Part of a small language model's weights.
Size: 8 layers, width 768, 6 heads of 128, MLP 3072 GELU, 107M parameters.
Architecture: LayerNorm before each block, rotary positions, biases, untied embeddings, attention and MLP in parallel.
Training: a variant of Muon for these matrices, 1277M tokens, 9743 steps.
MLP neurons of a small language model. Each row is named by its layer, matrix (up: input weights; down: output weights) and neuron, and shows model dimensions 592-719. Each number is 500 + 25 x the weight over its row's rms, rounded and kept within 0 to 999. Numbers have three digits each.
After each neuron's rows, "fires on" lists the tokens most often at its 100 highest values on Wikipedia text that the model never trained on.

L4.up1198:491572480497514512488532536486488530519522499517525477513453478465523543453529533509499496518519493440476509478510477505486473491472498505531492505481462535493508507442490462456568523498465517522513500505523565518514482532489534497520509460509497496537483501491524500461489514469489496518485507485486458507478484485503520533511455553481530488511490560526531536502477488526473476463545
L4.down1198:456485512475461491545499485528494473503485533499467535471511482514470474511481479509521487468522494563492458489464488498490492478506495497498496546520517436469545479502511503539497511459513500561519508421497485503531510464509530506501506480511534466511500440478495533492467537518563487530537494482490500474483510508502496474486507445543550505520454487476498497467481480509524489544506
fires on: "and ", "-"

L4.up0:528503526494477489487530503498510468487448504521498511511478501508524510482492453537515495507519544421475467503475501494529484479429491509521460520486495479496480493502457495507502505545504522493512476519541470529507454528517500498529506484490483479548494473514509560483553525524538470529518457463531494489488494511459472483520441489471533500504511457516458473522501522497456539520498
L4.down0:479470461473455489527500473491489509436519463507511520498479525503509559510486541474514491474482508520511481547509489497464520537495519507504495480531498484516483490502509487492518528509506498467526490497508495517460528485486504501539458476468501488479484502489510480479487522482494518496485510500483506472499532508523535486475544538537499525480527509549517534475478504481477462488508
fires on: "and ", "are ", "is ", "still ", "\""

L4.up212:491448518463478511529531512480488513489498472519534524518510484516528510507431542533484506512480495502511527519550477512501503497485541509521491501568517511539501476457514474537504489487467494485554490461503481521494508473506495467489553456461537535472503474521476529517491556505486474476465531527504512505543534451542519516537498504530491476505486456491503534519543469510505491500526
L4.down212:506513507494508507477490488554513531497508511534523520533499501503498474520503485494503478513535488510458475475497536490489539494512473485525499455465492491465453515489501470532530499533470485490557544504481543495532550509542436514477484516482485501539476498494528524477506513494468475515443538515523512517515486506501504515456479485468499525530513520504536499501497460496457444513490
fires on: ".", "–", ". ", "-", "| ", ","

L4.up2652:509543479483519480502491503504489487505519532528465523481483486445493509485503555448488503474483484495460525504507470470471496480536525478475490500526473507519497504509522502472513501532482502511493487470477548504585470476500524508524462513494445503501491484450488483474465514534501481500505500490473511481469522545540508555505530527497565510480492495548485508527476458506490513501508
L4.down2652:511512524480499518550498459491535493523482504487511509534493477514531482498542485533540490494502503485521501463477522517496514491473505510502523515465510531450504518495452481490512505485490478540467518487499491507500483545492470503506506511471469520477493479530509529561520465474518492482508495512515553523466510457500507426517501477485506502487481524483497490524487566490501491488509
fires on: "and ", "-", "L", "t", "C", "J"

L4.up1185:549526506543493487482526531506469501469484477510499531515494489449504487532483516475544486459504493456485494502528484505484511474432512492535516496488493544506534522501504495460485454465493540497513516499540509480497474555498488489504515496491476546509493448517472512460493513497492506453478495491513493515521487464477530462486477503511516489561481485477529521513469523506469464524495
L4.down1185:481509500489494496504494504513517498518499527493511501472487488555471517501523508549486529511449493534518508496486503491486493496515467488509489544495504429463463482493481545506525549524480499499501506508488494533547516463506538502481503494487491451472472529504503486565513467508524485510510485482511474522484466522488497507519489489471527507487491485509501516494506452496507514479501
fires on: "and ", ", ", "/ ", "or "

L4.up1877:503458490478479519537513447496495475458499480489489468483493482554516486476472499518521501502493471495503468452459521506505497534512523493481487494497499517446490547508485498528534501499536480476471520560501462489510510531537519489503523500468544491509506446488518461508550466513470536531523512550460547475481452523514530467506503460535541556531539552511503507535456523558494484503479
L4.down1877:495532496423521525495514515505489500523532532489512524527524524482510519526504500487433500475460473466474521506549476484521513503491485481470458508493453519514509494472476533504492513497545527491493510500502528479535502498475506474487488521509486508487556495523459514487474563507501511552485468474508504470512520479507498483506474443503482480492531517524518509495488552495507507498499
fires on: ".", "1", "/[", "&", "-", "ː"

L4.up952:524444569501488465504529506544516531504513507523500519489509500496443490521523468482480540524512518465506493553518488495500491492536481523503492475496497472504491501494534479537508491510507524504473482525515468502485498454520518523534498500482448527518472477528500467513526508523511521538501509489498540529509528492471488517426522500485456512526461499533515461431488515488503490522463
L4.down952:515551473466507523502524457464481477513496518482528499486518542555493498499512521486537508445507485529508499511449486507547507492471501494512498507499527524521505504505498508506494480481495526463537535513496497494511514512529494501468497507515516495534517550477485502509478493491495495454486544523471493486495505489512488497560485534487528486494519550487477520508512509533510530492512
fires on: "\n", "\n\n", ". ", "/", "at "

L4.up311:477447542526472463521484502496510543514469489484504458503553488499481482486496524483535518504505473493524507468498509521492542467510539500500542530438519547478526566472447522536479493498571485520499512540483455506525481492517500437496491506504515475532477469514482496511454498491542507485553545535484522523490509497520529540497513428451488517487512513545485480459490467466486499504473
L4.down311:516525529480490539473491511525465442504566508510551520535445499532486514477489463492491496484497487510474491471490493455553464552513475520473439458510489498477520462493563504521515478499509513509500506498485521486473530489495480485525488473474484548490527501529531504519535488501514500519515499450536484461505484475446506493507432556516485508495492512461503486500502523501521513526515
fires on: "| ", " ", "-"

L4.up2155:460523490510550490477524511540503493520460527544537499483489504530552525536492452520549490486508477492462495505489501507525491497499539513514461489523470533514505479474521489479449485511488521489521514485510524501497471506527497513498538473471495528471487508456449521476487472494517432464567493524501547516521488492490489504506477485510508513565524512483538510491468487461480516513437
L4.down2155:527525483499499512475501454511479499495430458510506491511527498477512516516497501502492528504497503466546514500481486523503510474477480472522510450493511477539474522480532543477505461523495507508499483517481450490523522515448509528455531508499488468478541521529443485485506511516502525470482532510462529492505488539508546462499516487476562544533562509471483545487512501512466520535544
fires on: "to ", "would ", "could ", "did ", "not "

L4.up1702:501498495527499467534488486527481506530507449514543530509544514492504477484504440548465492596497457501492470457455510502502461468500514510500509526527477506485518485490499495522482506474517475472480496571491520512495514467514491480525500486471519507523478487464517470472524495485527499488510520500494543505499567516486504537491502483488524487488493541480491445459465527510484498464498
L4.down1702:505519552488520519469519526501490451525504544532467476494472520526513532526518497483471488439461534511499531499510489461460463515471473501458490525489460475498464505497532503506487481512505526471512471496527521494501490525514493505484463549504442512511505491534472534522506504486479516497451513506509489496513512485506523528504550504524460483483491516519478521525523476522505540517532
fires on: "\n", "-", "(", ". ", "in "

L4.up2552:508493518486478497558521495489508504482488470493481533476513499511508491474501488451484496476501480496451475479494500521512517464549491515544508541481482452438508476511488523508488524526492485504506547501479543492479491505481528448478497471449509524503463443506513524519509468502471511554507526487485502557510507517491527496488526493472515533540484528526496481508500469498475463465483
L4.down2552:473495502497531503492520516509465508517493493470495502518501563520495494482510553447517537495501475446469477492502528474527498488478465479501485517473527503517531513512469492511503507491515474515521514468499440506502504456456494513501496438530521503513583469449494512527457468511489477499558554468506495514455476488504491527506477539520492448487513487501489503508528482485549515456504
fires on: ". ", "\n", "\n\n", "for "

L4.up1282:525476532457418519512483490566516500526516502516477498514508542477524486515517526414501486498521508499485501525517484524522519497536524473506488477475530505499491471519466497507478531473525506494509500514506498496509528523512511475509506491449501492508464511509511477548477514533501509468446502508486502480513505479454519553466554473536518512511522510525558516492483487498473485513504
L4.down1282:516525504536542495509520523470452527491527495482499538455490523507510512467500460546493524498503505467512494494519502503490494476520449548490539515491479539511492530469494481491504496517469495508497493485492476537479526498471512501484506472527497529555555535457512534505485452458467481515527509517519528538496444486498525502494481527494483483496506459485489466497561497506534527518526
fires on: ". ", "\n\n", "\n"

L4.up351:460536518524445470477521534471494500510496563488528494494442481464495506455506523548548489519483485511476494528520534521575478423525506489523462480521523507502520525498528465502518434467491505477473481472486515545525506555506481531514490520526471475483460515508479512474484512519485482432484524531510488488457490445483488534509510515513552539508509513525494514521486527496505522510491
L4.down351:526526488459499543535495496543516492491471477492472476537494498454479485481474456471508493489508524479507481482482483509478537530508517507500501540483490491462526467498481515533528499504480471515495484496506507482468509431517543490479509516519530431485507519468504497518516522543542485526524552474515496465551501528547478491514492498552482498501486503486516492494526518513499505480460
fires on: " ", "and ", "| ", "– ", "Cl"

L4.up794:519480512473500477529512544561450485513537472515520504520498498509505480490501512502479503501494489521473518561521519515490483488506492511489494473515505469498480495495513486508448489490516477522510523514526519497476522512519472449485484510472482529513543474496500461478476495503498518545508455532501533543476470490504525516456517500531533496548483575516498499471475506496475480475547
L4.down794:499529502542511492480543520415492460531516475451454520471475483519526533476507469531512517472526497500558491444499534440531513455475492493534512540480516514501547520481476519487498536496490506498500495511481497493536498484460545510501487489486489472515468501481485505533500466497485504501516478509467470460483532513486459512524468478487509529491496463464511473496518485470541470512475
fires on: "\n\n", ". ", "\n"

L4.up727:472506540499496469495544515514440493464506509456469518508530513481498470513508457534495508517520514455507491466494459463503484524472516507544494536539484428484511487511463508416447481482481489457507498481491461506478469530500499519508515493469492500505499519530513508494520549479508523506508483510489493541480501483439482479461510520465491485488479514556470494515518463529525501516465
L4.down727:468508446515442541536478450523488507480515493499483514537486484526481538510473474490538508477504519535474513513488500541500515501521491460469476501505564512518513517481486476501507517513503445533491515524524505552492499502507527482560532482488488495547541486488487494467535501478512526517512503468511461467532524525533514491515491502534478541496508529480488427534515511519470513513519
fires on: "and ", ", "

L4.up1401:471486488456555522507486533497490494506520548561519476483533526465476480529498474523500492502490519550459504506512464478601513484489511535507519488537428514492462486421495507520501436467473483493517485524516471482510479504472516466496517478491524477507479515484450477479507499488515471457496521531518530530486467488574530513495481503462473531509505490486495513526489464536465516530510
L4.down1401:497522518519492493479484537500483474488495523521533464467489498504493508515505536518465507474500502508487505472481458477546498488496521502541535467522493515521533517477488492479491461530489504505483498521511457469508519532439469511480511489538516550470520517517460491515525495517492449476520537508497458503489463500499520493523503474511498523497559520501466500477495510508469487482545
fires on: "to ", "of ", "by ", "ll ", "and "

L4.up1884:484495538501514533531494503483526496504482520533451477547479527491504480507492536523486541530465519520498516479516508524506494481491504551512534525529468517476480520506472519508494494549501515523471478504543464479521498487532514504514493482546519480516488497474471497503489517510505514474509521521470513484471490534516494508476490513490504520468482528515514531472553509468497428474545
L4.down1884:512509475509475482475477496520492493500506487502517493512495521515477482522503467482501492514481502443478482506483446485483510508511472472485525511479520480513464500445493500531457507438529521473516541479508520540464525479481494524504569485494455505488509528532520539492528513528469507523491495435480486481492465449506513480460468499509498500509490470539507499523455503534520489528475
fires on: "| ", "th ", "pen"

L4.up865:517506528481469482469488488538540535479492484466468473478469489490513495505467508490465533493495487505507501519511503514484524470526489519494477479523513521514518502499510518524531519460517487544503494477517490495478495508490489535476555474496504511485507513540500513476543545486464564476489522533466471508509492480513490540494484540495491510538482534507537457515536509469489477543495
L4.down865:528453453527547507500494498525499522464503475523527505497512517542535508506520503500488536525475544522532528480464507477491487484444484480457530478499526495490530514510506498523476528467496510533542503470518491532478487470517474471492501563500506480497458499505475495478522461558491492519488507467557515468494492513495488493479514484514494558531503465539542462536512475506513497491542
fires on: "-", ".", "–", "t", ":"

L4.up1963:516474538542490527508538519499496494502469504496499495495491511510498506540447516518494486518503532539506501495516522447494542505503487515499541475498475462500470500532493498511461499473535518487471491536539484516545519514487466460486515485454484488477464505485494512540487481510498521453471506528553457496492487476521499505471544490505550470523491492525496549521518513506508435489536
L4.down1963:545530473532462512527473494435486511498515501509456490476481492492528521518535516533492501471452504520506468492532485497488478469484487468473498503458499500508473506520510548491484520470514495509526521513490483469552472494550500518515515525500489512510563528501510540510468510519507533525515508507480492506479477491533544493502438520488511473454482466517518465507515538433539509486495
fires on: ". ", "| ", "\n\n", "). "

L4.up1803:492506477489532466501559492512485514452477563493523497497531494491449465513463497500499479446515473482517476477553470548570491489485493479510478490503474530531519526475521466511504477490495514512484517473477513485492499477550510503529535511525506518483478503504471492494500507457533491485516496498506525477485465481521494520475510490533496490482491497519470487506530484528477509499539
L4.down1803:524527490465530511469525481539499479492480446479506470491513498443513485468499499489533522525541509494541487514472515533484509483486504497509480484471521535504503479479517474409464539475559515519532536515523496486496463541465511537498477522497518500474526475555478461500556526504484455467532466508499495497476499483484517494526509571522520534449531461507487522532498505480480474470504
fires on: "'", "to ", "would ", "ll ", "helped "

L4.up1709:477568529484521512494526475491474532495494491533527519481547495527528511518513481499490515525483485493459488455534467466514511457512501527496515487525465496557457522488496496476492493496473494461508507497490514457526535517485533469474567478486507525491507505429487488512513474510511461502516517547504526510479494468530493539533466482501483531523521526486502494494507476491527489487496
L4.down1709:510513506479505448509468533516477501505477473486541470513494506544505494477508481491520517498514479522525483466499496514534489501465484484527501470511513504504491492489503508427512452512570455548545523489521504508516525502440446504502479513525503505494531487495479472494567483491470469454529553513491529537484515512543497515493483496493514498491487520492460515511547507507513485520478
fires on: "to ", "can ", "'", "help "